Weights of a small GPT-style language model, trained from scratch on English Wikipedia: MLP 896 GELU, capped logits.
MLP neurons of a small language model. Each row is named by its layer, matrix (up: input weights) and neuron, and shows model dimensions 0-148. Each number is 500 + 50 x the weight over its row's rms, rounded and kept within 0 to 999. Numbers have three digits each.
A block is one neuron, or neurons of one layer that tend to fire together. Before each block is what it responds to, as a language model described it from the Wikipedia text at the highest values.

Past participle suffixes
L2.up213:580527461528621557487538456445460463465480481609519465500502566450499437504509417489534635510614491501587531498569487442540476574480497492482550460581427559544444419550504575496588487454566501585507487451499473485473617550463526511482473525552492548525507399441496515544503480507530439526547435469591516390483422563559449527460534548583528443607529557517482602553551584608551495471516513309395477520536505507446488459448522490497484518457518467514
L2.up276:582456528549458489619518448489490655457496355505550502530503525522608432426550450565539623524538449470511442504554497528455532547436376541532455489443508550511524447504461505541542504566463517557518502475511372486430514526477479560483484448605550541576388578448490538490500532523491574580524549547432438546561482460475479548505562525550514447525440468487412557538464473511456540505453468445478461475447450540461426425457428470521488571525596531561
L2.up480:455484434546535466430586592496512485574557608460516445467498533480535491555564454588490456607568499533415509480433466490482483529401469441485453507499563487445480547537575533418483405532599554484519528516515510524415453480555515521476440512541599404471469511385504529573543518485515477475496490482462456544524498518523492556483588393567485460497420437449414542478547466491408449493520471533609493511416522538410524468519503547472508548528459528494
L2.up554:477404501552458473420570573478448551530566478437572457544530529485463358501502331569472562543520432500494421471416479598529576509459427498494527513528578478480415522467457438434432560522471434482549580565565462424479503459534412520467535435480472492480501544512456511402635532532660433535516538480541538500451437521518484518587482496530561447499442521463487373499514519527474487485533531490522498500502513432527395471527394518468520453490584458537
L2.up592:484465480565534514578500458444491570435522487463547523525605579496450573527482465591493508525588445506466530602447508521436461531516462464495516547446453529522482439473484433486569493500537494484450555574461474550432373563471513505455551489582460582454472520435560561500504543499594529427516501539492510449545567447405503561591491502534522389434377516443493503477586438472514535496452532466511401453434479523466503455540471474489552422519559534449
L2.up635:587513604512522434525498535564419554514546541480526500511512512459522440584533534499478471450562463595542463448525425538554515537579447559465498505500448511492455394535489533468529479500495436493446507452460488533416551522619506568529547510484551506523418534371500474560567391571596505449500485554422562471569504508529468519559518562550505493574555523592536462521565567507432409383539536463529466411498543512489468642558486523538472545492517498535
L2.up648:516407375558479500465556492407392535484484512502536443484475461482475530560528484552610505486460552511542476427455506482498505411461518543594478577460589486474614463455502543405488527383407394517472469434470484479481527494532390685464495479497552600540475576529468508472463454527406483473485525532505503487540564559476553483481426554568558445590605443555563565504497423461510542606513464482531472483466520492490487411419547497489480425408574476587
L2.up805:519432502553555562460461566480375560563528440475410548428415495497577484486508440483563531604555463441500429598478587465352470506461523584541505402520536568521490486444547523440582448488391467401445552512491473530483493446522544571473495436506523545489477499547453490509534577557498546518628444508497507564490543529463473559457514456502519376481439492421532531516416449478518490443500524547522450530481503508456540497472457527550500560500591502454

Mid-word ow/us pieces
L2.up19:475472549498491544499456478444482552522587414446541552465567370513465543543498554444470524521511556496532445571594597505450656499415394469549492522532477576558468564450491523422413521519545496430405529520490470534587499496516511437581480376479499522440472451524586538362535497536557542400423527509511562498474543490446504529576465377556467507527507534599524418548509434482505395471416474512508566510455522480543469454500510398471597452522567580491
L2.up63:439450469503460550544473443474528516501521572498517496571546477526486509524542463505481522514528482492455466434495504522534409481538441508416403569440621437433584529538531538491469519485464452502517611535512564463444369546487528536466466469476545569452429567488560421482533509547549471504556510467487480339520427579519476492420555421500513482431556511556529494485501509444465438544564548461530449452484532531519510518457486521458478535551477527537
L2.up392:469545585551559526573477477508561476415562557474557605523472651377527483543484517585396530467453463466496461487404511537510498455493458503486385513498501459509563413494464597596465521535465438569614503506465453506485618417515460579506478525537518504497477531483513523461459515435461374439497495537566506501479578456498448496385389502543524460479440580460442551462607453449506484560512513435402449497497500478469519537494544509483479553464547528489
L2.up622:437497500530579549587522462527430573510478418470638514430548454470428496443530446543474434377501536571511471455515472485528519472521472431470458540583499497498482526531533464567468507532466543474519509441527507528384506464584536488531440369573453530564551491573545499527531441501551406441540504510478504416553518480455488454538467470576440397461535472480461424464522499482561546459445508526483493613471478477567514438454469495491569579458629514501
L2.up731:501435473442555482589508490497535570561539499437543487573554519484577517495446557531553432533450567571473483499491433551598548466475414444555410426529498593542491580569501539453427418453575446441488567519521524501511485583453433503496534522496555454477464463484485483591570483523549546413491506502429510434455458495472393472638414432487579503533516503492513442501495474494515385449518523462444528481459501577441417463500473460497506495572579482513
L2.up780:490579568518518483522541521557615541490590562593494460513544423566505485512502620405512502462507509473491481566534528432549533469489523487447525417485449520454505477423506569571486484552462475576456508517534494487578462550549437466626525494471520480512402621509460583387464518561527486507358499512449532539485549463485452466476506571584513477468488473573415458427427483463478489495412427479445548533409483473543494412481554530607494520535437493434
L2.up801:460423591440587533534455484489482504513527529486472501553469530481575529536473446615492514514428500543454535540387599507422561439464434524500464510465464525546477507575458549558358508551526579484407593607527488453442484548457451530500523499569423557510462499461574436464542473557480553576495469538556469540596403506497544512544524492375518513547506528501555424452508515548543456468493481488427572438447566544501461455520440554485576582459546602399
L2.up863:439477534419481430526533530502458467598512519541505473520590587510519418571598577532495416545524516533426457485539488522489582519507468472510501537548586517459515477459424543528520358465541557536428396496508476391487426537533456504557546429502523475517492476489449525516657582497483572418369552478549459419560560485539499489486520496583505469532510544519431565454494550511463482448540467509436468447518569491523453562494493491558461492614461461391

Closing parentheses and percents
L2.up148:546566381416517442503558519563575525596479486509436501470522549474546511511606519527524481563504543501482477495361438483511533477481443504468583555511449453400436485530575513523585558503569583428494553549530511463527495526423500434440466476503578477476453523544501527411527465477511498487542472509550566461461538446492527537556487435489507580564528498499519511507520577522521419543471505447549534549559498462497571502570484467483533510418464444463
L2.up152:505551434522456449424535570459518399508479538580495596449529496468576459528437430492528467520492485457491575537429506500570474590503574430449580587427615520503551437506503458403430601466514435570493544508581568485382436551543556505534403521473533471449399494524509440543550543385551461450488463502486536510563422546598504534623501416491587490474574496506510486494580573437467488515578500493405482572496448508544574538486398529522526519540537554529
L2.up327:488453452451488484526525461453380503551494538458581455462581533560509468514604501516457557583502522537444413483512467454464464515488543546489531491498481533497442549480471598512513428480496534535484523453555427469448438529498611509520420513522453500480492447437380426511575506410491466396504534540564601473455495580586445525447512505457454486490586425534523408529583513450527524443543540466507495509551545467447451488549477539484476548529560582519
L2.up495:509447502489488557471407502521539499501555537543585593559518476470575428412558541421440527459490545577560581427581527504510583439518489474518489514414596583444524492542548470515527532469538494492411528461519450405507489504497490496566553417496492480464487494462527509449539451462441444465531467535484509464439641440502407539514431525458432566512343539470643423476508464461500420521420482399523451446507507522474432486510536539525524502490501539583
L2.up571:473466581443528522437533480504447587439565497467439538435458510433466504476531521427520520442454535444463626546521503522539549604496542522411516501555504476530514455408421463506422400504510517517487512462495510521447518484514505548547493479460615553509541505437528457533462394477498483558502452546426515546431596406535483513544441549506473506516430453515548432530440498467466441562543571550446574450413463553475473510476450448493526450493551491520
L2.up575:476537426540513569492501519524488483491424585505529447478527547426514567457507561485503476421421514508410527559483423507504620571589464482429523541517473612559563460522392490489488546593433452560437498482515596425388483543519527429479546472522516438536525533614558504517463449546516517487477460525492536452503517463497560374475541492522421514539456552494479463548565496619505449455445459550495532440502502508494454437496571553516509448572480452533
L2.up624:489540438569473537569481501567530609548496652510544511458470533443491447575526447510482447523507513385444544479467470539374481567489452484457553368525543492501470574482518452620522521517502528509555492491569510500412433474564498522546521489602616519482463438537481518572522457530512548494552560462552555514506399533549537408501514493610440398573541456416500562509545456502517419478570450472526465639565474543502511544536579566472513556535547478502
L2.up676:511524450503472493487493537485566533444482542453586532542495533545551561463544546400477444488450521453500497476488486517559627511581483442447478494517505540549487550469411514493510486513531561623532524486502471530398504531554499581472461471472481471523526388496568504458460491443581433566421440490522550449552524478512467423501560606485474531498549562451546448467408459534503340486465528432473502486525401477507491532503531490465558443542439459467

Letter "a" in names
L2.up0:563493500488458526599439515553481496515479468516553482514505426573490465557479449495459576504467476512506502584525493564503517538459540491614539479550445517454538519473523576456542461508462403453457507475476619449460481519529521484535454538499520449469478481465402485419503557529551487422459471437566480452500508450497524471517512421420488545489452479405582575520434498548545580466559521477465498464562446467476539518437543456482480595545566418451
L2.up44:521520524538456437535538442421497473491535404544515495503552491447470499527526513472441566449447473608508540380581659463527526423534552469557516545495416378540469477543496536489541485411524520544459527517447425619447530541545484519577462437509484449519529481535458492490462491510557547458469484477527572532417562490551488454474409510475450433493526508426479444461574472602443497480513414404360487527480476507446509383502499560432509499585553452428
L2.up271:513494444395565495485492470542474512498578482481521375506485421571573465398426491481362420547538527550527520535524528479482536504529431495511509486566471448417514484471551474565512442466502517595520521473502484456530462471486528541459575530540558440502486498441490519474549540527524518514537458417583477520405525438506449482505558552499616584495441460523500472542460542485510489444528471479428469441495498445464584479487482519477508460560561544472
L2.up382:525466545478471475549437443427586502523514545571483505495531525451538538506496418345497517460453483476482494495487595458585515542523450463553469510588472557504527515492524582464466524519521458392563471470543476491555512501528477472378555528533562491509570493537457487481475535521514510440501411618536517567440599567539471473502462521504486517504428498485560518436527529454534600470488460495466428491479590468429546448439537483584472545511541530417
L2.up457:483517543484476502554430514530508575596490362485514537445561488437470415444539494523540505501573540534464452586544464559413538397477443551504540524434505580537552551461468483504536442498574442509539459450522521424423439555530559508521411555567542461476433532505504456417554530526542492439488534508534475451442510478490502430562563549479558445511516514497525477492464432558480422544444566549508535526423482478423515422465562432434592499526495508549
L2.up479:524504571509594510524562456478468548575520438464499475367441459434556633496593448431508431473505501589444443582491475551579473513447474445505470561543421448399514560580509438414614481514522386412550417501490444470498509474544614428518500569544514502485482523527497413541530526476572435448419527551541467408437500540612417427483443534467539493504454510504473489569501452478638508456497495497507443523492402484489694468515456419465523517493490479569
L2.up558:536468465559497497471513510561559473537552471545462550502470459550539579496515555588489442553406466620615455518499527595492521517503404494519450445610523538452426426532508559619522447450592557491434516538422466497502474479575568476522470476478555542568530555458523453375484474490523419478483447529571517518508451535492482521498488441532453513594520538532583540480538472435518558442582530497469472394535498503550482459515596440538503504539586416579
L2.up845:535491521462428433479525495447462464503607546576561505599561433385460540516524472357466461474621554494503451431435556432455506468488470517495478464570509536474551448491501556557470557522516461509507527444488552427468441521540446486481510464511578429460590451524398496479473514436569544413535499542554550524502505465477409512617520506477522470493490553529535482500560593577517448448521496481579482523488491391377434525500506464477478483503499488430

Paragraph-final periods
L5.up131:530494532477409532489480512543578626500424579438464557409436579557486586542475579490471533446441482553445570503411470531468536480542437518486435504550471493479479418474465525554578542552457538536522499390541454453432457597526491444548454541472536486554559572587416500510499446477527498501533575519522601490537623478448420478604419622459511481484466493515518462496464345509516430544510452583580469479471518536444577472467419466559462480537596461526
L5.up209:477581486465474467514414503501455477504392528542486548430546453500546497441484541461518559499462483517445545486519467486586578443500511469561483520458484517460402533512484533455584479608503568619439544546519514392514575544515606503497416566523555511509554432552614587571443560532470538474493471441594560446537488485539466472537527512526503487449492584537509449510500426496443501548466562540492468443467530563565530522537429444531432469428470483456
L5.up217:452445608468462460407529475509520478493481416579477476514578480574565423524512468475552512470442555570522454466473413531456518525530470392536458460556497515468355470514500596467486466501544480531500499391380483544530555530505566502484562424493530618537451451401453520502483528561417395447531537485582571485617610446562462507438508469526424516549465441503540439495495475494515528513474607534425427496614568493496506503539563505535489428414497420461
L5.up643:506508463465521396475510548394430506502537452480482446413646545468447512415501451478498545457507449505501534475477454479490495570569529441582572564492453459570435469495354543531431510566552467556476508475548490546418535553466467477421463481556432555507498560410503536492491518551513523534499537549427469479468585476485539538443519546508460559596426465505597496475483500451442458500504568525565463551513452489477409511507479533507454461524597611494

Closing parenthesis tokens
L3.up569:536435560432612526514504596535565532537467541533622527467498455505590520569574469530488582533513487448432483416525545451519571501581527533469498520487461524441416522467550596486551463529489494554591484498515535503452496385529489450439503445549577541417516474513433540519428453435487480425506498499504557517571500541482417546521454587421509547505540409449582506469576544515463463392472542461504480484528517497550542559494460566523479653503466548526
L3.up815:488431422499465522484440481513447551522505598537551528538464564582481463550455449445491572415468448401436532531418543421575489536534451452507494491490564477493501601428452541420575440542458509546491480535567518458529478486438460428573410532433472526470546485533486474552514475435548539507544537463572519532456498496525488544547355538486471563512501479427503534466425477481475524417486507475491562562515415444463663530448527484518596401531474518534

Paragraph and row breaks
L3.up74:447598507414454468458455446484557543444504523455428491537520547505470502476444531474478551390472567631667455533530515551459491584557448520438470507501597400456534477419485506525423482485464487465561471561471471412437487542494510559441375439486417394497430574494485536397540479532576527428458473450531560483526495333562528460542468469536409453576522453548533449468457528522467486509487474432589415511518541454558521442501496538490498496492496495383
L3.up648:476581604541497508443473616578518495455543510500526481426436428496471507486489522510439418493426469475569414492413601460531476478516467513457495504543588503378599467533378483493502486505517397508531507535516465399423564591594473584526482527510453452459439490523490478420500479507626465422506532565460556568493553390648529471507520459568483504407484464529502479462482526625475418484556598514506456527526517574447576480538484489450496517529506485498

Paragraph-ending punctuation
L2.up5:620545555433521498565606518497581531516540421616459441456492539478403561504504438437400503473506530533495510441522457552553541555487501464442375401494539533574471544500545511443497414523494565486511536383541509401505462572451542451484507474402489494585487483647541503499558541521454496451494435447481539529497491423424509538536489408464400551535462451461446524559371490523487479479484421446523475503536463510531491500515496502614476478383503541591
L2.up41:358558586493528497592486506401530454525452437491531416462531514515518510491536428504584484483447563551481463476433490550559525499449529451492475449417494466475458579498529528519458525594565539551530574540459521531548496462445483495485463578491639505537525512457450570617474539454510592558537518424488492537512476496488513526415504381523382418601539537462517366462480467526523509578459501519540368537450480583538550504466504485463439540525534568626
L2.up312:540450470580438479498467602556532512542545538397557520500545519532462477509541443452530431491495560548530542541407493538435558550477544358495545501466497486465501484496434503417474530549540474499371570480486516460480486585499441486498506451458521464459530546512494526563443525406535523509575527510452476512615590472519464550527486504454458540444536505527514525566543472532580454568476568560485516538453527471554518523519503424623516483408433431544
L2.up498:394594602353524478529445503496518508471515471423552542543515512480494439462329473470440442459435523530543464433394521513397525498487525434446439415461569460463486449456514548462481409537556502508605503532598467482398515575427570531468469567477406395462550508500492543466501456568516518445530577564489503524475454517527502508558496492561403512548592469522526497511425444636576437545548531534508424550501468521473561462505483493561467470525417468497
L2.up540:437519532476479510511505516504576565549536529496480433473520577422548404494544482457503572541448521512364522436509498510476371449433384439451582527527490568447469434528565525481511506531556429410505499425517463466531583492579487517493568444513538489540443525444511507465488486537467548486560477473535528513588521584348415443520487547544392533506458467482512434512444441456503489521413518588482554463524435548494510509548514607445473444481470579516
L2.up626:469493423448503534569470508504566612490525573535448426367489501538515532454524410491505430441486530569438561508436557496492581538484522465487493459527479553532471541485581483572436457543526534516449497486567382555456471506548536475472492461504430392473500493511463454465637555488516554490559449583522542376583429629507485534606477510583491532542524533631517468575509452502481471474518639471445530525535538456586525502472464577567559518570494523483
L2.up748:493454542457629625519557495491422528529590553507490480454430495479488536456502420450512493513481432424528456422538472547506607541502606477495409526524535495492522526476474551522400476583545522429460450460427467450489468526509538401536514534524550437526532577524487583553560572427510469479546495487554471488568527538532585524442495508512459414521527478566513475497496440571476458485508542549550551501525478453611493490500444484440560518529479484530
L2.up875:485514456468545506560482463490477524584520579526511392551484524464486512492569488534423518523507577511533550420530495452545530476462486408495489530432547503505517539455477569497514519497555550525553513417464436504537568436525516549534509525575445350521504555610487500550558398428507557523506409461659576465519535498531492459503560510531429436541546468471500488400447455526594613501434520503503431473515488487598429517649531475374474443540560487487

Paragraph/sentence boundaries
L5.up501:441681520387503495513416477524510540434523486531510438527522446587494486570470492454400590449482544523540531472387608519419539513473504531534461474429513467401465504536480536596441514399481509474560481462518503477520463575424540602495471526441515534528540481518509531475510466458550455427451449482467506520589523429609448529581471502549505535567502472524564478497445465632487590501518498447356514499548587532533518369482452503530431517502551449536
L5.up510:438569536462432455473492525525530563489511511506466516552554473515542517511501418533439536481548605514566500411480582553481640461484532449476452457443586365429474493456516586504535491459534505488594556451437418478480435522452485566471423533475421446477476581559476586493506513455577498415531538516464594502523522442513368507549517488485479488653527458542520426525488402580532458538514513438498432522504487457494581478477488501533505506512493444482
L5.up598:448524550527388550530530514536537549467438464494417518576429532497531516571483507495453397454548611490597485492447509525501559440588437529509521448468502450473483463600489556561585552474505462508547564513471479447489488574444480581481470483541438426443461557500506527432495518450586534384573542613489569541520432411479429496523510440553475555616546489487514431488508382584473417511575552437436423516480521529502504387502580508432518521498541466461
L5.up697:459510559492403524514490495464541508500497402434541469528542517493493518456575433401475505484439535503493491494573640444532497450439484469432549445484582460465538532545537574488554473420598528520541503565473519460443515530418503472410385524510553530588480519388415475543397425546551490497564570551506507462583527423499382524504513427596510449561539428477521509506528478512490495446469494490418522556569554430468631466484527440433433515402457484451

Mid-word "a" pieces
L5.up482:491525501508542564475542497424623440447507401538462474457483524475491527547527633446483475512498419557476440584412461475451518577420501529503361492515484518588494542552451475377484510454469441468480590466477527532430494553509609414554447556557434378465458508457365498511497497498399465528423557476485569600565538437585598577436560546528508539515472553501575547473524522518470471583522540403593482467443432525452596538520432468474502466432549550508
L5.up607:480413461470463454570473554474513509591547425504516382499491459469514460517459578521502500489514458586497461409451571445492499494411569426510430535518579540560481461474523502462525470512394530537453528461431560433445538470463543518449471547493506454537557489465546461518530528447565457532544444449519506548437527543521499502600475498464536482520545479505428516585498460544506460466466468531495552604475511525525467540475517361600505460536522549522
L5.up873:575546567484515454526591451522490525523607553417509367508502610525571436499599473511574507453515553538514435481437550460439505528436552507544438442486487529545546520544420496390492420482471506535539530543563488494522562478548536513495470506475481507500440497475437555413522559396546582455520474393506430418532540443476455459438485390433438480594500539520480487533463567539607525532461404467479480489527520502501552442503535556463547445496511520504
L5.up884:520469423472481575504415410537435518557445451458554483412533459446441581518496497428541533544490510532525490527499500597529486534441527594592553465414532483470483521560461499522484428551494523585509511543493462531504443502457563530566461450510542469420450564504480518454478506410538395455450483550595513565458507526514487472470448458561501429457512514647597461465447467489528469475466443445506499494478556558478588521504443538576596553485468412478

Word-final "a" pieces
L3.up436:594448478471516536525463467536541504432492416458477500477436410476416468447464489514564476556484499556570500544562462448542594470567484431482485485602566499490410541419436401432565427548512491510544561512462498432434457377430449598535590502557574573519473550417498537424492491517536539497587555556557439476490486532493470414520474568449508446559459569476531484502481543418558528535462569536454536501655464439443547558403485402500471608568484427499
L3.up772:550484504502573541410522480521389506507561488535522420473494536503473509620549422493439512433492533573495440417521556506572502524469493531510532481599451533552506581427551407514503467454556585536536443542554544490465386535511459397505413521493508455516516482435416486385467540436505506435471474595517469486477564482496471445513513484496555475463543479483538581593472462498446564538511571578405455486510494421557567469581560465576485508494436554602

Past-tense verb endings
L3.up417:495471538473553493510445440518474492484505583506527409510530489500478443473593541549440514556539529495448461450470466489598570463461493449581501446475517550504505430476523491427523522455461519492478468462447501485580452491511480461492525476508496556587493551494500381528540395627496496494504490532536512433458424562548494470496416546543509424513503519566505466519511557598486461425531606494475447526388481510513453551535531582536526610493564533478
L3.up670:496511462530476587552471527371511541602572561530529458500509498537483504526463511568450423430526477541537495462492420437386538510448446444544423580415402537561500434445513515496444486554490422495455454575481430461442506580530493456428475587450506552497551459554554518513526491497476489550528498578515398459452521543497510536506599535552481418469526486532542560518546447565530511516587388536528508486507542474500479528434462436443559467459492499579

Leading digit of numbers
L5.up12:506454554478524479464572544499402515422507380538490479472483535610480490539509549426536479519457431595505441480500472494533491481504482514513523511527538518504509448523516556549485537401553484461592490548489504470470468565554428477549473545591461548503532640552506418505456496615545629460473569585463504501482523519500553405496431556439431532501542486517494521485503509496554559533408517500523465492517613444478515527405471567570528486518430423567
L5.up69:611505430444439534578393518504401567519552511430506536465542587489500518553537488498385536506507491508506491528540445498533437542519464463510539576465515568546451481539491422505531411320491478583514522523381535472487530500541547495470449451497556511433470445544429586483474450568548472505470520424483473481487524519498461572470503422505450443529547473477567545466471447564502496498539533622500482468481452583518457463531437488509521484580498595435
L5.up320:383372507454468485515505438562491404477489430429535494498521479478498464457576446560520482493454502530510436476464539451570534518498526502485549462577511494528500477457415477538556408461444432578532511519486521495451500493490534626472447483484505585447502461418525507486485513568495506427515469596496543426503508591536509597553522554591446477463481516507466455578528467490566582525474609494507508472494453521486404550448507488418497477550414595546
L5.up357:584538489462490469470578542456484530379480386528500557516609574509542534433530479432487457430514584466531496566575521531546435486546561476547578481568574415507465448559491515488512490630409546509432453567436506500430557511464603433452589522550491562484561551504431456541405553488529361437483520496504546550513535481455562484429464496623517564511519422585503445504478472489508447538492513555514441542418527508474512486505494499444418500520447544592

Paragraph-final punctuation
L3.up103:451574605406535499518404491484481511505464519435542480539532570532606500510575538422578466434494582550454557504538447514551497526480591450435491520485479517520561551510435448533419551466568518540434585494431485457537537576605518457558399576519526451495522593517469554454560509461475474390478463511534562524534478504549482475520543596443448514541482477518511442506468562483417520517616645457572434558565490490522422473514479457460484529576519566524
L3.up791:485493503423547582542435479573480439492516491508463550546511468497560528465516433414609506468514580575479572592474439498433488620501475549459568452542489436494491522535473515513412485501583496483495581362516491490562498473441507516525533494505585455519512485512477469531508533520527449411553528574581498526604493438547455482577449507455511526514459552425619467437535628454427459604515524364443525489553536406473509481524436511535496548497449468526

Second-piece word fragments
L3.up378:502522539537542422484471568557495503540524520492532446525580461545538526421513473527407603469500553561482537541557596539523507524528479482519556500429367515518526477541528512425384464407451470481431536532503523455530531443546608455555512525521483565524467470413441454449448541548586491500533513551467484511398420568548444469503566468477480534578485546434507457530516457503488611493534503501502529520516568485461492584445494498508584518566548578580
L3.up710:540420456443550514479532515556503527539654472433499505432526512550529561519481428558432491381495534497467482498417439434503531479446451560512514519407587549462499470464372421410392437458463516536463600487465592514497429445550445439470545454512460485493507490451463560492471486431416476571487537452416545584499497491560516460517484471417578543454497549516427495431525480506454508462506476534449466434533530577551502516526489475516422509464555592441

Sentence and paragraph boundaries
L2.up242:539516500557589521525463557469569586572482524514494509469482500615455517448511537547475561432466534518550478512476423484486613648377491445509545436481526539459552562530505417590532401501509498476453460489439440420461461505495503474537504520499489585496499411475508541374599565497476426427423515514533526443537544420588528515470492577511547444475477428527599525467480471493437499449521475488567486508477499445522422410476420475493417560473465450553
L2.up349:487575497501562556501513493457522535546516420525488435624468543553563494415568546421424433467449548530471534529571553434482546476548507498462588487470545396477516445511499468515469448394516575454497489538418516491437535495481613452541337505499458393528441530554513486472450462498564486447589418460529505462469611393541498401546466616455459415520468495425452518478568526512435590435571605514424450529549468562597469514482479512535521523543560503390
L2.up478:501476602485620500524429459499476569483444506485602532450506507425546596453457541479435500461402499456576449492479615542501574466531466534514434440483529458532522479542506460606450570529518450483590450470500514529477456494441589443535546489486544312507505511574516441471463469458511523511477407380530554462507496432474494463462403479527430433581462438417564410434465545555449499416454511499478487560494513447513481455505495470605406493446499550594
L2.up485:468448576490536448518552464526526540566533452472563438503526481544559603576576460478496465423452495515510482603467408545453453486445439464391537418468533513420436505459499561529495522585521572439548530474535564449564523531565543511457486507516478436449544533370611478504591442461447558502518516562502545445442513514542506440556493482537517467509486421535557458479422432542482513486512538489385529463447508497507457446528486501585451549509528492500
L2.up543:495570576486472492514553477471430535588483538504577459531463548588470513467431552466429469490472538466446493458534539505571547570438526545485532520498409431510542417527445485542562556482580546475462461554389459491559497579517510466553436435506574411530417538504471583461534518472572423520451362313465404531424545447480466559432479484570467513491499426489495444431515540586460474445443584550461482549470499457596419478476444589535487502555587540400
L2.up552:407575524475582489558469493445403465403567457482524509503586519470427530363485553408514421485552462560477457539450486505490511549483489521436477545483516499483530446494539516512484513530611483553527534466406491489497434538576573514492459467529468390466567502468556524499565453485607530543537528462601622477480529515425431504522423621535424422423516545510536449537456402575470474467433556591438431562526520450510501542508527464501486517532615455512
L2.up674:504553482518479579522504498552515475491611453448499552472512483574521519420419480411574466546465562500506413521424450481511552584387470464482550468477607471491534449499540474555535450450542557514430478531468389465555522590435494519542391435542488461458484544513532493455526486466545558467542521472504566470546464544509506482444485597601446470533587429451503432517448497545420456543474546530445534542434463455571492438463486502585595540516469412474
L2.up772:443487551589491538452616521551479488530545422606485520500494464498447429532475560569545525471503550493481484416432477520585555541469453484534570465522476497530481519531597507470555551446459487548491458418475482463478494463457503426447481403500529477528468518539508524495418475511431453434451513583541535514392454477576484395461545526493545567508571460434542446580498514513456521490485535531432495548469525517648571410466525529573554483569619417567

Table cell endings
L5.up59:558424476553536565568444474444549520532513451513486512406507529471484483470526554571525419546486521549415538465481396378527544552555503414502419502414518482494415522475506609500468563552548532454482491620498515527482405386497425509487477499532541540460558437457504531448478548550514523589547514501495524383470425450457428407521578497480537470525540479454442522517501415553523499429499545506441573575491535372527444489508539508435437544487493434631
L5.up87:483558439488515528523486507482534431441527450599523500493430417468511430573481552480578487462576501491553527432507501493471505542481453511530444475541548566470536459537578520424473485493513474527402446456435457572493500438486490484423436481525514496368533470601508573573460601557458497545435469551419473535399456456513461534436505510526540513490545516470483516392528509571581479524519481524544505628376552446505540539562552473490550628510472510500
L5.up300:388490517482469517611554593566482475460412490443479567509485569526494516426476471564529489486472447439530463524464491434467479494539519599517500425434466560488514553473555488487460508567460452535429550491535396495480479511536576567508421604512516433397514543483393552500481434532469480484471487479384424532531546480561549458495424478442468512551567560543532539461570482543445536432434484515518561472509444502468443522540503549524618631577516419408
L5.up682:515488507542517548541511440555507445399568538492562486502540534565497434531462588531424417404576504558523461535478545377523517580566446507482486464453509452476505586547575553439459567512499497537435480491537445555562432516446393495550558544586451509576514475485591477581520512495428543539560389489525521535500363506536458579474537524525509522446494482482479529514405408494511442468426577538494500544498425455503454499497602359470438459496484515592